From a checkpoint of a small transformer trained on Wikipedia.
Training: a variant of Muon for these matrices, 834M tokens, 6364 steps.
MLP neurons of a small language model. Each row is named by its layer, matrix (up: input weights) and neuron, and shows model dimensions 288-351. Each number is 50 + 12 x the weight over its row's rms, rounded and kept within 0 to 99.
A block is one neuron, or neurons of one layer that tend to fire together. After each block is what it responds to, as a language model described it from the Wikipedia text at the highest values.

L5.up1292:60 42 52 66 45 40 48 64 39 53 55 58 45 66 59 53 38 61 49 39 56 23 51 49 41 27 43 42 37 37 52 27 75 57 49 53 63 53 59 65 51 30 37 48 52 31 36 54 50 41 75 38 71 53 45 57 58 62 66 52 36 60 60 72
L5.up1451:45 42 51 40 39 41 44 33 32 63 55 63 51 53 40 44 35 42 45 70 45 59 56 21 24 53 45 39 54 46 38 57 65 42 56 53 59 36 43 58 58 59 42 31 49 19 36 60 33 59 33 46 80 48 80 50 54 23 46 60 62 43 46 44
Reporting verb endings

L4.up137:60 52 66 70 51 46 62 46 53 48 52 45 57 33 33 52 68 37 38 40 57 62 62 45 35 58 45 41 52 36 41 30 37 70 30 50 71 70 57 45 47 62 60 50 42 66 46 45 52 55 46 55 55 57 53 51 58 51 35 58 42 48 49 30
L4.up146:34 66 72 35 29 60 41 43 63 64 53 37 63 50 58 52 47 65 46 30 43 67 39 37 42 60 62 43 69 28 46 39 84 28 45 46 17 40 59 54 30 64 63 57 59 62 61 71 67 68 40 56 55 54 36 54 38 69 31 60 63 50 39 64
L4.up489:41 56 50 38 46 47 43 62 37 40 59 45 48 55 39 41 62 31 53 40 61 60 56 44 19 82 41 73 52 51 41 68 63 79 53 40 50 39 17 63 66 56 58 52 41 40 48 55 36 76 56 58 43 57 59 53 44 54 55 46 26 50 35 55
L4.up683:54 43 51 48 26 48 47 45 60 56 70 71 38 49 55 51 66 33 55 32 38 55 67 52 27 37 72 39 53 65 43 68 40 36 40 41 43 43 50 33 49 81 67 45 52 41 53 55 46 58 38 53 53 46 39 27 33 58 42 48 41 34 46 49
L4.up689:48 29 65 67 52 39 24 52 76 54 55 61 54 47 34 52 40 29 35 50 57 54 63 65 56 49 47 64 32 42 30 74 51 63 42 46 58 51 43 44 42 64 62 62 35 56 44 60 44 51 65 33 58 70 51 48 25 41 38 49 47 53 43 49
L4.up842:47 47 31 69 39 53 34 32 34 47 57 41 48 33 54 41 54 46 38 61 50 71 47 56 58 54 51 44 42 33 48 58 61 38 54 42 44 44 27 44 76 34 18 60 51 62 35 53 50 48 50 54 44 57 36 60 53 44 37 53 47 63 38 39
L4.up1132:46 63 47 54 40 54 63 30 52 32 55 47 46 41 64 39 49 37 55 43 49 56 63 56 30 52 46 56 49 49 44 58 41 59 56 71 71 59 55 56 60 45 60 53 46 50 45 54 59 59 68 33 56 55 54 50 29 68 48 43 44 45 41 55
L4.up1406:41 68 69 47 51 49 49 61 65 60 57 44 38 49 34 54 27 48 40 41 71 58 73 54 60 41 28 50 48 40 44 42 50 59 46 38 57 62 45 66 82 61 65 54 62 45 61 47 48 42 48 64 47 50 45 43 39 49 24 59 34 58 44 72
Table row-final pipes

L5.up1137:27 53 59 58 43 50 45 61 69 43 59 43 44 57 52 43 52 36 48 51 42 44 35 49 51 65 42 58 34 64 55 61 58 60 45 61 59 64 63 59 45 66 47 65 62 34 60 53 44 45 38 52 36 36 63 49 24 37 45 60 58 79 56 31
L5.up1174:49 46 59 52 35 30 67 34 49 49 57 41 47 78 78 34 55 71 55 61 44 55 24 18 31 61 35 38 36 63 44 58 66 73 54 47 41 45 55 69 65 46 64 52 35 40 66 46 55 52 42 46 47 45 61 72 46 54 33 29 47 48 40 67
Markup line endings

L3.up389:55 70 53 59 64 46 49 65 55 50 71 57 41 45 58 42 55 54 55 57 32 45 72 34 64 59 40 56 42 54 49 70 41 45 55 51 36 69 43 27 71 44 46 48 53 63 62 48 59 65 40 45 43 67 59 40 39 46 58 42 55 41 51 45
L3.up545:47 58 60 58 44 34 33 54 62 51 75 63 42 54 44 28 59 49 38 55 36 73 52 48 48 47 52 43 27 28 24 46 73 40 50 57 36 62 68 35 64 45 65 45 63 46 53 73 56 43 59 39 56 68 67 65 46 38 37 45 23 60 49 41
L3.up601:56 52 40 39 67 56 52 38 64 51 38 49 47 45 47 29 70 35 65 59 55 47 63 44 67 60 38 62 45 53 59 58 59 25 41 47 34 48 57 40 48 47 50 50 74 75 45 56 37 74 51 72 31 61 33 71 60 52 38 59 37 37 48 28
L3.up953:53 51 38 60 53 43 44 46 51 82 57 46 49 47 54 51 60 62 67 69 44 77 38 63 48 44 32 58 58 18 56 37 48 66 45 70 61 61 35 39 77 54 60 43 71 44 52 47 47 35 41 46 63 56 47 60 45 62 56 66 59 53 31 53
Numeric stats table cells

L4.up127:51 47 48 65 53 70 54 55 47 32 50 60 39 59 35 54 58 55 48 34 79 64 31 30 32 36 55 41 27 50 37 58 41 45 30 40 30 42 81 58 35 66 43 49 38 41 47 70 53 60 31 49 56 69 56 54 61 49 48 54 54 59 39 47
L4.up188:50 63 82 49 55 60 51 53 24 38 66 63 69 57 70 56 40 32 47 34 57 43 62 41 45 56 66 45 65 38 49 54 46 39 45 51 48 67 39 62 60 34 59 51 49 39 51 49 28 45 60 34 51 49 48 28 52 45 45 50 42 61 58 53
L4.up427:44 50 37 44 66 58 61 61 53 29 42 52 42 37 56 57 34 42 62 54 65 63 45 46 42 65 53 41 46 55 59 33 37 24 26 48 47 54 61 46 32 56 44 40 77 47 51 47 54 28 57 36 44 42 62 44 49 55 29 54 48 56 35 60
L4.up639:61 58 50 60 63 49 53 54 34 52 40 46 56 44 53 56 55 44 80 39 37 48 73 51 33 66 37 55 32 66 35 36 62 39 63 51 49 69 54 52 64 42 62 53 64 37 52 68 38 54 48 37 61 27 47 80 76 39 57 50 70 36 37 54
L4.up769:53 38 67 69 55 47 69 58 47 61 76 38 46 68 70 48 58 61 56 48 64 43 32 71 58 60 51 47 56 38 39 66 46 45 52 45 67 61 45 53 32 37 69 54 61 45 40 40 52 55 59 45 53 62 46 51 59 51 56 39 25 46 42 67
L4.up810:43 56 47 36 65 48 53 46 53 29 42 69 39 33 55 49 54 57 62 62 57 48 40 61 71 53 47 42 52 79 26 31 47 47 40 39 52 40 52 69 42 43 66 64 32 30 81 37 50 69 46 45 73 53 65 50 39 41 37 44 58 58 44 33
L4.up1170:26 56 44 28 46 74 40 59 70 63 62 49 45 38 62 53 34 57 47 54 38 43 40 46 67 45 44 36 48 52 71 55 34 52 40 45 51 62 60 55 37 38 64 59 41 59 41 51 49 44 30 49 54 48 88 29 49 51 70 31 48 38 45 39
L4.up1224:38 54 40 50 72 43 69 64 55 26 57 62 67 45 45 46 64 65 66 69 40 66 62 36 59 63 42 44 44 43 51 68 46 41 47 58 66 50 31 53 51 43 34 25 52 35 51 63 42 55 42 38 61 59 57 37 51 17 58 43 36 61 40 55
Transitive verb endings

L3.up73:60 63 47 44 54 52 45 39 69 41 49 51 26 57 70 64 47 42 52 58 48 39 27 33 53 47 73 31 63 37 38 62 70 47 58 48 62 54 77 29 50 69 30 42 25 36 37 54 45 32 58 48 59 41 45 46 80 63 59 46 59 29 46 64
L3.up113:60 51 40 45 57 37 41 44 38 29 72 68 53 55 43 29 45 40 50 39 47 75 55 23 50 55 57 41 37 47 21 52 57 39 58 67 37 54 63 46 55 51 51 34 69 56 42 54 35 47 56 22 40 56 44 48 57 70 63 25 59 47 52 54
L3.up185:34 42 53 57 58 72 38 46 43 38 49 57 28 55 59 54 32 40 69 41 44 39 56 42 60 52 55 29 29 49 63 48 54 61 31 69 56 49 68 62 55 42 37 51 40 52 41 44 50 53 38 35 56 52 58 38 48 70 40 62 48 19 51 67
L3.up254:66 57 39 36 48 44 49 34 64 33 47 80 59 54 50 53 35 49 61 51 35 61 50 42 42 52 60 55 44 64 46 48 65 42 54 64 51 32 46 75 21 44 38 42 41 50 52 64 47 51 33 37 55 26 50 54 63 53 65 37 52 41 48 59
Token right after a number

L3.up799:50 54 55 30 51 45 68 65 38 66 61 74 71 51 58 58 54 27 59 46 53 38 66 32 60 42 45 56 64 43 63 54 57 67 24 50 43 50 46 58 53 56 44 63 41 29 89 50 64 65 44 59 64 70 31 70 25 54 42 53 28 49 54 67
L3.up938:37 44 53 52 75 54 68 42 44 31 43 52 48 84 54 71 57 64 67 48 71 56 40 38 47 50 28 51 49 49 50 63 79 49 62 39 39 56 57 61 68 39 44 44 57 49 41 30 33 55 49 43 48 40 82 45 48 33 36 57 62 48 45 53
L3.up1189:48 31 43 51 65 40 80 63 50 57 43 71 44 51 64 60 26 58 56 43 48 30 57 49 46 46 52 69 46 52 51 48 72 44 58 47 35 67 71 92 54 53 37 33 55 45 68 37 47 55 40 54 57 71 44 69 69 34 65 47 36 40 65 54
L3.up1201:50 47 52 58 47 44 57 64 56 30 50 46 39 58 66 41 58 47 29 35 63 38 51 43 41 61 44 64 57 48 57 48 68 48 42 51 60 51 58 71 13 32 52 33 62 42 48 59 64 64 42 58 58 66 59 64 71 42 53 69 22 60 61 64
Verb inflection endings